Weights of a small transformer language model: biases.
MLP neurons of a small language model. Each row is named by its layer, matrix (down: output weights) and neuron, and shows model dimensions 32-95. Each number is 128 + 24 x the weight over its row's rms, rounded and kept within 0 to 255.
A block is one neuron, or neurons of one layer that tend to fire together. After each block is what it responds to, as a language model described it from the Wikipedia text at the highest values.

L5.down168 [156 124 152  91  86 129 113 103 155 156 159 164 129 119 150  98 113 132 124 114 132 133 146 161 135 119 131  89 133 117 148 124 129 160 130 103 123 124 103 158 119 145 141 151 158 161 121 124 125  67 131 143 109 156 113  80 149 132  77 106  96 132 144 147]
L5.down203 [150 144 121  96 113 154 131 166 165  97 164 129 134  77 104 147 130  97 143 108 151 119 115 124 129 119 151 156 150 143 181 115 112 131 140 137 105 108 140 179 158 111  74  97 132 119  91 175 128 135 127 141 110  97 124 130 130 140 111 144  93 137  95 156]
L5.down432 [145 143 128 102 160 147 119 142 105 121 115 131  92 119 118 169 141 130 125  97 112  72 109 114 129 108 129 160 131 124 130 120 131 131 142 116 124 136 137 149 139 145 107 114 122 123 141 107 122  86 140 132 109 144 123 104 127 111 138  72  84 157 135 144]
L5.down448 [122 124 141 142 102 123 122 159 154 100 122 111 114  92 103 133 126 123 111 130 136 134 102  96 134 184  94 115 190 144  75 100 159 137 133 125 144 114 122 122 125 153 149 120 150  95 134 107  79 112 117 176 121 143 124 115 150 113 157 115 164  86  93  97]
L5.down479 [149 110 114 123 110 144  98  96 161 114 117 117 119 106 139 140 145 145  93 150  91 130 128 136 171 150  99 112  91 152 173 103 178 105  98 113  99  93  84 148 129  75 142 164 153 122  98 150  95 146  90 120 124 122  86 112 137 175 143 117 125 135 129 139]
L5.down521 [128  95 134 111  86 115 132 115 165 150 180 131 138 147 134 128  82 155  96 140 134 153 155 116 100 113 136  83  94 131 137 172 127 140 155  84  99  93  86 107 131 126 144 145 128 147 125 135 102 111 168 146 126  93 110 111 151 114  90 131  93 159  82 101]
L5.down720 [138 111 146 140 158 111 142 131 148 140 154 102 120 101 150 156 120  91 109 120 125 110 103 147 136 170 120 149 152 163 105 113 120 124 125 146 103 147 100 105 144 132 182 119  99  98 131  96  95 129 106 181 134  72 123 125 151  65 188 121 156 105 139 116]
L5.down724 [159 164 125 162 117 112 107 108 128 110  95 156 147 131 138 117 119 178 123 120 127 104  76  94  98 104 125 171 107 154 178  95 121 149 131 129 135 163 144 128 123  96 105 104 137 140 103  91 134 117 139 125 138 129 128 150 124 121 127 117 115 124  96 106]
Description: Country and organization codes

L8.down760 [ 93 119 111 135 168 145  99 106 159 128  86 121 120  93 143 120 152 152 140 108 106  85 128 147  95 137 125 144 152 119  82  86 134 121 130 109 166 105 168  79 146 149 136 136 146  86 111 113 149 136 114 132 155 113 150  75 111 140 145 130 105 171  80 126]
Description: Pre-noun modifier completion

L7.down10 [134 103 152 134 118 110 120 140  81 109 144 151 136 111 126 140 167 133 139 115 138 143  93 125 154 137 142 194 137 166 100 150 149 148 123 149  80 116 127 116 175 155 149 116 191 151 110 125  86 129 173 122 128 150 139 132 124 172 163 127 135 149 107 165]
L7.down91 [106 106 140 127 114 129 148 104 107 181 148 132 132 135 153 124 106 152 150 125 165 148  76 117 119 143 157 123 133 111  88 104 144 116 144 157 131 114 104 175 107 112 141 163  95 170 101 144 143 117  86  98 140 141 118 126  85 108 105 156  69  95 147 119]
L7.down187 [159 133 127 139 114 157 131 136 126 103 139 140 108 107 159  94 142 113 111 124 107  86 157 128  95 136 153 154 134 141 100  99 146 146 172 131 129 142 149 116 156 150 144 107 182 169 127 149 120 140 119 118  99 124 143 127 135 123 138  80 118 122 148 137]
L7.down368 [ 90 150  80 104 136 117 118 117 130 107 139 162 140 107 183 142 126 121 123 130 141 141 125 144 130 168 128 138 109 142 108  97 121 138 158 175 156 125 133  70 117 139 110 116 166 130 111 145 160 136 153 109 150  96 118 119 107 152 130 145 180 166 128 121]
L7.down500 [113 156 101 107 131 142 151 148 146 136 147 110 128 133 127 123 162 139 136 145 130 108 141  87 100 193 182 138 124 107 137 105 104 116 157 131 113 164 157 110 108 118 146 136 130 134 161 118 169 129 113 150 158  90 134  85 115 122 160  82 176 126 124 110]
L7.down534 [148 123 170 110 122 126  95 110 130 104 115 110  81 158 127 119 143 131 133 149 107 101 143 126 163 131 133 144 133 138  90 151 113  96  92 144 143 138 104 110 116 124 140 115  98 104 136 150 144  93 109 149 107  92 135 171 119 128 122 136 128 103 161 113]
L7.down580 [102 125 132 153  96 100 118 157  98 124 142 128 113 128 163 150 120 144 109 156 121  90 127  99 132 103 131 138 133 125 105 158 140 131 165 160 112 112 128 102 116 136 130 137 176 131 111  97 120 139 126 125 143 147 152  93 142  90 164 142 131 179 130 156]
L7.down755 [145 128 153 110 151 131 170 124 161 119  98 109 142 138 133 113 167 132 110 154 135  95 165  97 132 160 129 136 140 140 150 109 117 149 150 101 135 181 104 158 162 140 120  55  81 107 138 120 131 109 124 130 133 156 112 131 102 148 127 201 106 152 115 104]
Description: Verb-completing word pieces

L8.down330 [ 78  66  84 102 124 142  53  88  76 110 101 133 105  96 140 126 115 126 133 153 101 104 155 114 125 128  85 193 164 118 126 146 153 126 183 156 142 133 115  93 114  93 113 135 136 128 151 150 177 132 148  95 134 162 142 120 139 113 106 129 113 118 131 165]
Description: Adjective-completing suffixes

L7.down94 [172 130 131 129 141 137 144 144 152 126  89 105 121 116 119 103  94 137 110 126 119 135 137  78  95 113 137 106 110 154 127 122 111 102 129 109 167 127 140 118 142 123 108 114 135 106 129 100 134 149 146 128 151 122 128 116  92 113  99  72 128 152 111 100]
L7.down100 [115 152  75 119 131 143 140  96 156 128 118 151 119 122 160  93 102  89 141 162 122 101 108 152 132  80 110 112 132 152 107 143 105 115 155 135 147  99 158 111 117 137 117 128 128 125 117 126 142 109 129 138 107 150 115 155 138 134  77 100 172  99  88 102]
L7.down116 [122 130 106 142 124 157 135 143 171 110 123 156 119 123 128 118 142 119 123 163 123 102  65 131 122 101 175 109 172 135  92 156 110 112 148 122 127 127 127 132 109 112 120 113 160 136 125 119  77 112 135 135 165 166 148 113 147 150 115 144 111  93 138 140]
L7.down171 [138 124 125  81 137 142 102 108 123 148 135 105 149 165 155 187 100 121 139  79 103 126 114 139 115 135  86 167 139  90 128 123 119 135 134 154 135 140 131 127 135 127 151 110 150 132 117 123 153 112 150 124 126 157 158 160 137 145 109 149  70 130 176  89]
L7.down254 [147 138 132  94 131 129 155  92 117 133 158 109  84 140 115 138 138 146 129 133 117 123 145 150 129 181 147 135 133 157 123 115 177 165 136 138 186 102 107  89  81 102 129 169 159 158 184 148 163 133 127  96 110 131 139  98 159 127 100  91 127 140 130 147]
L7.down347 [111 139 128 123 144 143 145  90 138 163 100 140  95 126 116  99 174 116 147 130 136 107 144  99 146 103 106 168 151 130 144 114 141 133 139 145 157 166 128 141  98 139 109  95 143 110 125 140 113 134 114 130 160 108 135 137 137 117 131  82  91 102 134 153]
L7.down637 [140 126  98 135 147 120 141 150 128 122 106 137 116 123 130 110 130 112  98 117 137 112 148 155 125 113 160 127 137 135 138 113 147 132 136 143 124 113 108 119 146 128 133 129 159 136  95 148 140 138 109 127 100 134 210 241 133 146 143 152  84 150  92 127]
L7.down682 [108 115 132 100 147 140  90 144 115  87 177 138 100 127 175 125 134 131 152 139 120 117 174 133 141  86  81 107  87 137 130 144 121 154 156 108 133 117 174 126 114 116 131 174 123 115 195 153 139 134 156 133 134  96 104 121 145 161 135 105 119 115 165 120]
Description: Pre-noun modifier pieces

L8.down79 [141 162 140  91 139 135 131 129 173  99 130 102  91 140  71 125 125 137 128 106 138  72 159 130 127  96 115 112 142 144 140  96 143 113 109 133 140 174 129 123 130 116 102  98 109  77 113 126 119 138 161 150 135 141 111 101 107 134 170 105 156 112  97  84]
Description: Main verb after subject

L5.down218 [118 137 127 100 149 147 116 105 145 123 150  97  92 111 144  97 137 107 158 145 171 155 103 142 133 153 144 114  97 105 135 114 101 182  94 113 120 138 125 169 124 101 168  74 134 111 161 139 115 109 157 132 106 178 136 126 191 131 133 138 148 107  83 139]
L5.down396 [120 101 131  86 102 163 181 169 118 122 170 115 120 107 180 112 145 104  93 137 113 135 125 127 131 142 135  95 109 135 155 135 112 143 133 139 118 141 136 101  80 125 145  95 130 124 168 137 129 142 132 143 122 117 120 127 138 176 139 103 137  89 132 164]
L5.down445 [122 118 133 114 148 159 104 147 128 121 175  54 123 117 128  69 127 126 140 129 141 107  96 145 144  95 144 116 101 155 125  87 131 134 121 174 139 144 134 108 136 140 105 142 138 160 111 145 118 140 144 137 126 150 153 140 213 127 106 152 150  99 116 143]
L5.down571 [132 134 117 132 109 102 123 143 121 165 151 129 123 117 127 129 134 118 193 135 111  99 116 117 161 139 110 149 164 141  98 145 124 160 118 137 162 131 133 134  83 146 141 165 154 113 159 120 152 148 147 102 113 144 148 114 141 169  58 154 144 130 113 168]
L5.down676 [162  95 110 128 146 139 156 113  87 126 184 131 132 121 164 180 152 123 168  81 168 135 106 118 175 140 120 129 112 144 130  96 103 109 131 145 110  95 110  89 143 152 124 132 142 146 158 157 128 100 115 138 120 131 116 107 135 125 146 163 132 120 109 126]
L5.down691 [154 160 129  96 124 138 117 153 107 109 107 152 156 116 113 144 116 141 162 153  83 120 120  83 126 145 119 148  96 134 113 132 125  91 112 135 158 110 129 130 124 177 123  59 156 186 119 126 120 130 156 118 138 109 152 120 122 111 166 104 120 112 125 170]
L5.down716 [112  93 119 118 152 103 150 120 128 110 109 142 154 112 146 128 117  82 139 135 125 156 114  80 102 136 150 129 145 134 113 124 129  96 168 114 149 128 173 114 151 161 154 109 135 132 108 140 110 153  94 140 130 113 136  74 100 136 136 155 132 133 166  87]
L5.down737 [144 127 131 134 129  87 121 149 111 126 132 130 116 140 146 104 104 114 149 131 157 123 106 135  90 132 119 152  91 147 101 132 138 154 145 135 122 138 119 134 130 126 142  90 184 125 159 110 113 131 127 138  89 161 170  60 192 142 168 146 165 140 136 167]
Description: Verb completion after auxiliaries

L5.down39 [144 118 129 135 128 144 113 112 130 149 143 104 161 147  96 115 122 113 149 103 159 134 151 145 115 119 134 141 110  89 148 147 143 154 143 120 125  98  92 107 152 145 118 127 102 129 174 116 126 101  86 101 163 142 129 139 123 140 106 134 138 118 132 181]
L5.down293 [108 122 154 140 132 139 142  97 141 163 138 149 160 155 188 138  98 128 127 101 126  79 120 111 142 142 147 154 140  81 123 117 130 149 139 156 104 131 126 143 130 159 112 137 103 111 121 120 164 128  95 164 109 157 114 104 104 106 139 110 128  96 138 140]
L5.down506 [124 146 126 134 139 132 145  52 110  94 149 141 131  91 168 166 104 136 127 167 156 160 103 143 140 132 162 132 146 146 130 127 127 129 144 132  93 147 106 142 116 181 111 123 119 108 143 157 132 125 136 131 192 121  93 136 127 114 142 108 138  89 117 124]
L5.down531 [ 89 107 144 183 118 128 152 155  90  98 136 135  89 119 130 105 150 127 135 169 122 119 124 141 180 123 128 118 152 140  97 114 153 121 144 145 161 106 115 133 134 177 119 134 131 139 117 170 108 158 129 117 147 114 102 118 154 112 140 104 158 108 140 134]
L5.down550 [133 114  97  89  97 121 141 139 142 136 111 100 128 158 125 135 109 115 108 144 122 122 102 115 138 203 146 111 109 137 104 141 118 130  99 151 114 121 121 151 131 164 113 135 158 128 154 133 100 184 126 144 130 118  85 123 161 128 160 157 139 106 127 132]
L5.down679 [120 108 126 133 115 107 176  96  94  92 128 127 135 136 117  88 116 144 127 103 127 158 143 118 127 140 146 133 153 142 136 116  88 100 143 140 110 105 163  85 168 159  91  80 150 146 108 113 125 154 127 169 170 145 141  89 130 116 120 113  92  70 103 152]
L5.down706 [121  99 127 138 146 125 116 136 106 113 146 168  98 111 160  96 138 123 100 120 136 159 189 126 106 139 104 123 115 150  97 111  91 100 146 134 110 156 143 121 140 108 167 165 138 138 105 147 105 149 151 124 163 142 152 125 159 171 181 113  84 121 158 102]
L5.down734 [142 130 173 160 108 102 119 126 122  91 126 185 147 130 150 123 132  98 145 120 165 116 160 131 112 153 139 167 111 139 176 115  75 151 115 137 120 136 135 127 100 144 110 130 111 142 147  97  91 139  86 136 168 126 168 164 137 127 165  91 106 183  89 138]
Description: Early word-continuation pieces

L5.down20 [ 85 119  99  96 134 119 164 134 127 141 130 108 100  98 102 141 190  82 107 121 144 150  97 128 104 116 130 139 116 121 153 149 141 101 111 130 120 135 106 101 153 131 137 128 118 121 120 152 129 149 131  82 105 131  83 137 140 156 141 126 128  65 143 176]
L5.down60 [140 110 127  93 137 126 132 157 115  78  99 114 114 123 159 125 135 135 155  88 132 133  66 103  94 160 142  50 122 112 128 117 140 109 143 127 124 165  87 171 132 123 144  99 162 138 108  68 137 131 154 138 120 141 101 167 163 140 117 185 150  89  97 147]
L5.down189 [142 134 149 123 127 118 165 110  98 116 167 139  88 148 121 120 136 117  82  94 127 143 107 150 131 116 143 129  89 131 156 101 139 134 146 123 145 133 178  93 125 191 128 109 158 130  97 135 155 148  84 153 126 118 142 162 161 152  84 143  76  98 130 146]
L5.down198 [128 125 110 158 181 145 106 140 108  95 125 147 128  79 129 126 136 124 150 119  77 123 121 162 112 109 126 120 154 116 137 115 148 130 146 157 145 106 137  84 129 135 131  98 124  98 163 149 136 102 127  99 136 144 137 136 152 155 149 103 130 107  92 123]
L5.down366 [125 147  83  82 129 138 128 117 132  97 112 112 137 118 114 133 128 100 134 131 161 110 136 156 126 122 176 102 121 148 159 123 127 137 163 139 112 134 139 108 128 106 113  82  98 139 104 109 128 133 119 137 148 140 141 111 109 150 120 129 124  93 134 126]
L5.down404 [131 144 132 177 133  94 110 168 119 171 123 107 150 117 132 113 102 142 149 103 134  99 146 117 148 125 100 149 131  94  96 101  80  88 150 122 151 153 128  80 110 105 115 108 165 151 158 141 148 122  87 144 112 145 145 164 152 115  80  92 130 109 136 127]
L5.down414 [100 164 104 130  96 111 136 143 107 122  95 135 100 110 124 177 124 121 150 108 108 109 125 139 132 136 105 133 114 151 102 109 132 163 136 186  90 126 115 146 104 112 150 153 129 165 111 129 125 109 118 110 113 107 172 161 131 118 118 103 162  89 118 165]
L5.down693 [123 165  77 169 137 173 142 122 102 160 122 108 151 147 144 156 139 123 144 124 148 137 155 143 115 134 157 120 101  99 118 144 143 115 131 131 126 135 107 110 119 193 138 146 151 171  67 150 147 115 115 153 137 121 120 151 116  86 110 137 119 118  75  93]
Description: Main verb after subject

L7.down58 [132 139  87 132 110 154 164  96 150 149 151 154 117 161 116  95 218 157 104 116 123 140 136 103 164 168 141 118 112 127 145 142 169  91 152  94 123 108 141 138 143 152 104 119 120 139 124 134 116 106 136  97 159 107 137 133  93 156 113 143 147 109 116 121]
L7.down124 [110  73 156 124 155 138 114  94 122 119 136 138  93 152 145  95 149 160  92 169 102 138 159 117 108  82  92  79 112 131 112 164 119 121 171 134 119 138 145 110 120 115 165 143 121  84 174 178 164 148  95 150 161 136 147 133 134  94 113 106 110 102 128 152]
L7.down286 [ 90 142 113 114 149 150  87 141 110  91 133 147  97 117 132 139 122 115 109 103 114 129 137 115 122 143 173 126 125 129 103 108 129 113 127 114 136 152 124 120 115 145 131 125 178 117 177 157 119 171 173 113  87 125 109 102 108 126 114 100 127  93 119 164]
L7.down407 [162 144 108 164 147 132 109 155 127 121 173 148 117 127 148 116 154  88  96 142 121 118 128 102 134  95 154  82 154 163 102 120 120 120 131 132 112 104 148 127 174 160 175 105 118 140 136 116 114  88 123 171 116 153 121 159 121  93  91 116 124  79 157 150]
L7.down474 [119 120 149 149 142 133 184 132 165 110 120 160  76 105 148  89 128  95 136 125 137 133 128 153 141 118 146 114 122 147 105 140 121 101 128 146 110 120 149 109 148 127 122 131 157 115 115 143 155 113 120 159 133 129 127 160 123 119 104 148 120 122 127 181]
L7.down536 [124 148 111 102 128 155 132 119 143  86  84  82 107 117 197 147  79 137 122 124 133 124 124 156 111 122 128 151 166 109 140 112 109 130 161 141 133 118 137  96 118  88 120  87 129 157 161 126 140 182 119 132 167 162 123 139  95  78 129  99 102 169 110 121]
L7.down664 [156 127 103 117 129 131 149 142 135 132 127 133 153 135 129 137  86 147 127 184 110 107  91  98  96 130  84 166 143 153  91 137 149 160 107  97 123 142 121  99 147 102 102 127 115 117 135  96 108 133 118 137 128 132 132  97 121 125  90 145 137 151 173 106]
L7.down741 [140 146 137 134 135 119 181 107 158 115 142  86 111 160 126 134 114 142 142 136 189 165 164 114 153 124 163 149 115 116 128 117 166 127 118 113 167 120 102  82 110 116 131 143 129 168 125 134 135 132 151 105  93 121 115  86 128 120 105 129 144 130 140  89]
Description: Word-completing suffix pieces

L8.down449 [ 82 130 103 123 140 117 130 150 116 127 164 151  91 122 115 152 132 161 116 174 154 135 185 111 134 149 133 128 148 152 146 121 153 153 116 117 148 124 125 130 106 132 106 150 156 139 114  97 119 146 110 128 118 163 154 118 150 117  90  90 105 108  79 156]
Description: Word-final completion pieces

L8.down665 [148 105 119 103 110 131 143 127 105 107 108 128 134  72 169 139 145  95 130 146 137 118 108 111 123 125 148 176 113 154 107 120 145 152 154 135 120 111 112  50 162  86 160  99 156 156 127 131 109 127 150 108  91 137 166 115 140 143 155 122 166 121 165 168]
Description: Verb completion pieces

L7.down14 [108 146 108 117 139 127 155  84 135 119 130 149 115  88 169 167 156  94 112  72 174 124 122  97 159 142 155 122 128 132 117 100 107 115 161 124 119 115 123 137 123 140 125 123 145 156 130 135 138 166 106 158 124  73 163 103 152 106 108 129  99 125 112 121]
L7.down29 [129 135 139 133 154 133 112 144 103 137 106 137 151 106 105 123 129 143 136 142 125 108 164 144 124 115 134 143 163 118 133 118 140 121 130  98 148 125 165 155 148 155 135  97 109  45 181 134 119 135 150 144 121 116 155 113 143 119 127 120 122 125 112  88]
L7.down203 [ 78 164 101 103 159 133 130 116 115 105 157 127 168 130 160 163 154 163 134 125  98 108 170 116 128 170 142 138 113 155 125  80 103 155 101 155 147  76 126 126 131 173 117 114 142 126  88 110 139  94 100 140 109 130 134 134 104 126 118 123 143  68  99 140]
L7.down435 [111  80 114 106 146 131 147 146 103 149 132 117 149 122  94 159 121 126 124 137 105 147 124 129 147 117 165 110  90 131 127 146 107 116 106 148 118 140  98 120 149 101 120 189 105 146 129  87 122 105 160 137 144  66  87  81 114 147  78 158 125 123 151 144]
L7.down455 [102 136 138 160  89 126 160 163  68 125 159 116 139 114 105 125 119 157 157 106 132 146 122 134 138 122 139 133  82 107 125 124 149 144 128 153 122 127 105 122 131 105 103 119 170 133 146 161 133 158 104 126 132 147 142 113 150 148 128 182 174  90 111 166]
L7.down539 [131 130 121 135 130 160 108 125 159 144 144 122 115  81 158 116 129 156 116 136 153 130 117 116 118 144 142 142 118 121 118 168 131 129  91 147 109 126 127 151 132 112 124 136 155 148 113 131 106 148  92  98 120 153 137 102 121 113 163 127 136 139 131 142]
L7.down562 [142 108 119  92 164 137 117 139 181 124 106 130 142 143 127 140 117 159 136 131 121 125 145 142  93  74 129 141 168 160 124 123 115 140 152 116 137 132 120 168 149 155 170 123  73 100  98 152 127  76 125 135 125 147 138 104 113 156 143 109 138 172 117  92]
L7.down685 [107  98 159 119 114 136 147 108  74 130 150 122 131  90  84 139 114 134 144 124 116 144 111  92 134 140 133 129 133  96 128 116  80 116 157 123 115 114 148  69 158 132 129 114 166 115 147 159  93 134 153 175 162 120 107 122 150 167 135 117 133 128 119 135]
Description: Verb-completing word pieces

L5.down137 [155 170 119 147 138 140 140 124 111 128  86 108 143 156 149 111 114 134 145 138 143 108 122 139 144 118  93 114 132 152 137 153  69 134 123 151 164 114 147 147  81 102 122 137 136 168 149 104 166 118 134 176  80 126 133 120 147 141  81 130  95 120 109 117]
L5.down169 [136 126 108 135 133 149 120 114  93 123 132 128 159 118 125 144 106 129 103 142 149 115 115 152  98 125 138  89 149 120 130 129 134 121 145 121 139  92 109 128 141 105  88 116 138 134 137 105 158 139 151  83 106 169 167 108 102 107 161 120 129 143 132 143]
L5.down254 [128 127 152  81 108  96  93  89 135 103 110 174 122 115 105 145 153 123 117 137 170 130 139 140 122 124 117 157 122 137 135 116 148 115 179 134 131  94 126  98 135 136 128 154 131  63 115 130  95 153 161 108 137 132  87  99 112 133 130 145 159 143 156 118]
L5.down381 [ 97 134 117 147 144 171 113 145 103  78 127 175 149  95 123 146 156 105 105 110 131 109 124 130 124 122 121 107 113 103  90 144 122 115 127 128 133 146 127 146 113 155 147 127 125  96 125  65 119  77 137  96 107 125 107  56 100 170 128 157 160 142  95 111]
L5.down517 [137  90 125 119  88 101 134 104 133 129 130 112 132 126 113 146 107 138 136 161 131 109 143 125 155 127  84 128 105 155 110 145 118 126  99 145 107 149 124 118 122 102  83 116 118 102 140 154 115 173 145  86 107 125 124 120 134 136 127 130 145  92 130 138]
L5.down526 [132 140 110 119 149 116  89 114 131 161 138 143 159 129  92 142 100 137 142 135 159 120 131  71 129  73 138 140 103  93 122 108 160 116 152 117 126 142 120 143 129 170 177 152 161 124 164 115 108 151  85  89  64 144 148 131 146 123 134 121 134 155 183 168]
L5.down554 [127 169  92 109 144 164 152  92 120 145 154 145 151 103 144 134 134 108 107 132 117 155 133 137 138 185 139 121 131 145 168 125 148 120 109 101 159 169 115 142 131 161 133 152 147 117 149 140 122 114 143  93 160 111 129 129 138 107 180 127 127 130 122 164]
L5.down655 [180 107 124  95 121 153 124 118 108  79 122 157 132 115 151 102 104 125 146  98 143 126 131 111 124 135 165 108  75 156  90  70 121  95 144 163 123 129 160 148 149 151 115 149 168 108 121 143 122 145 149 120  99 123 120 115 138 120 102 132  92 176 124 160]
Description: Word-final suffix completion

L7.down82 [123 146 162 114 118 127 152  95 114 141 124 152 134 134 174 109 152 144  70  95 144 134 124 134 114 125 148 118 114 132 147 101 136 131 139 109 132 130 140 133 154 108 106 154 103 109 147 142 142 137 151 115 122 144 100  96 105 136 112 127 121 140 126 157]
L7.down148 [ 85 179 127 166 132  81 110 147 178 133  98 146 113 101 132 163 122 124 109 144  85  85 170 113 131 122 123 101 114 111 110 128 137 115 152 124 107 124 156 140 171 117  55 125  99 115 118 135 113 110 104 169 145 169 127 117 115 151 143 113 113  96 132 151]
L7.down162 [167 143 149 120 138  92 149 139 138 120 150 141 115 129 123  92 155 125 145 111 103 161 117 104  85 120  89 121 117  89 148 110 123 119 140 111 173 112  97 125  92 140 138 158 107 120 132 112  88 122 103 151 103  90 166 129 128 151 104 112 135 126 131 122]
L7.down268 [139 107 126 137 128 115 126 155 106 119 151 109 128 144 174 119 159 108  73  90 155 132 142 131 137 137 177 104 141 143 148 145 104 142 119 146 112 111  66 135 174 106 157 114 120 105 135 117 119 124 107  88 129  97 106 117  91 132 152 121 140 126 116  99]
L7.down350 [114 107 106  87 145 174 132 116 139 190  99 172 177  94 108  95 144 123 117 114 127 125 127 145 106 129 122  95  78 111 143 100 107  95 120 138 100 131 120  89 101 144 131  85 163 104 151 142 120 140 120 163 130  86 164 129 117  90 185 128 156 105 131 165]
L7.down428 [ 86 135  99 135 129 131 108 155 129 162 116  84 147 125 152 129 135 169 171 121 131 118 163 144 118 153 144 121 162 105 126 104 166 134 155 149 144 130 120 101  98 124 139 113 122 130 150  96 114 150 111  89 151  83 164 140 115  84 123 114 170 143  85 114]
L7.down453 [127 125 101 178 116 161 135 195 149 132 102 109 105 143 107 145  94 117 105 142 130 125 116 147 108 129 114 124 126 157 157 131 144 147 122 115 156 111 132 124 151 166 103 135 138 120 117 127  92 119 127 167 107 103 120 120 121 168 150 108 141 122 111 141]
L7.down476 [ 96 130 112 135 134 141 110 120 130 113 126 131 127  82 149 107 114 179 104  93 119 140 160 113 120  88 115 139  74 163 140 109 165 136 109 125 158 130 140 170 133 118 138 154  98 151 101  94 207 116 161  95 145  90 143 113 117 138 149 116 156 168 144 125]
Description: Final word-piece completion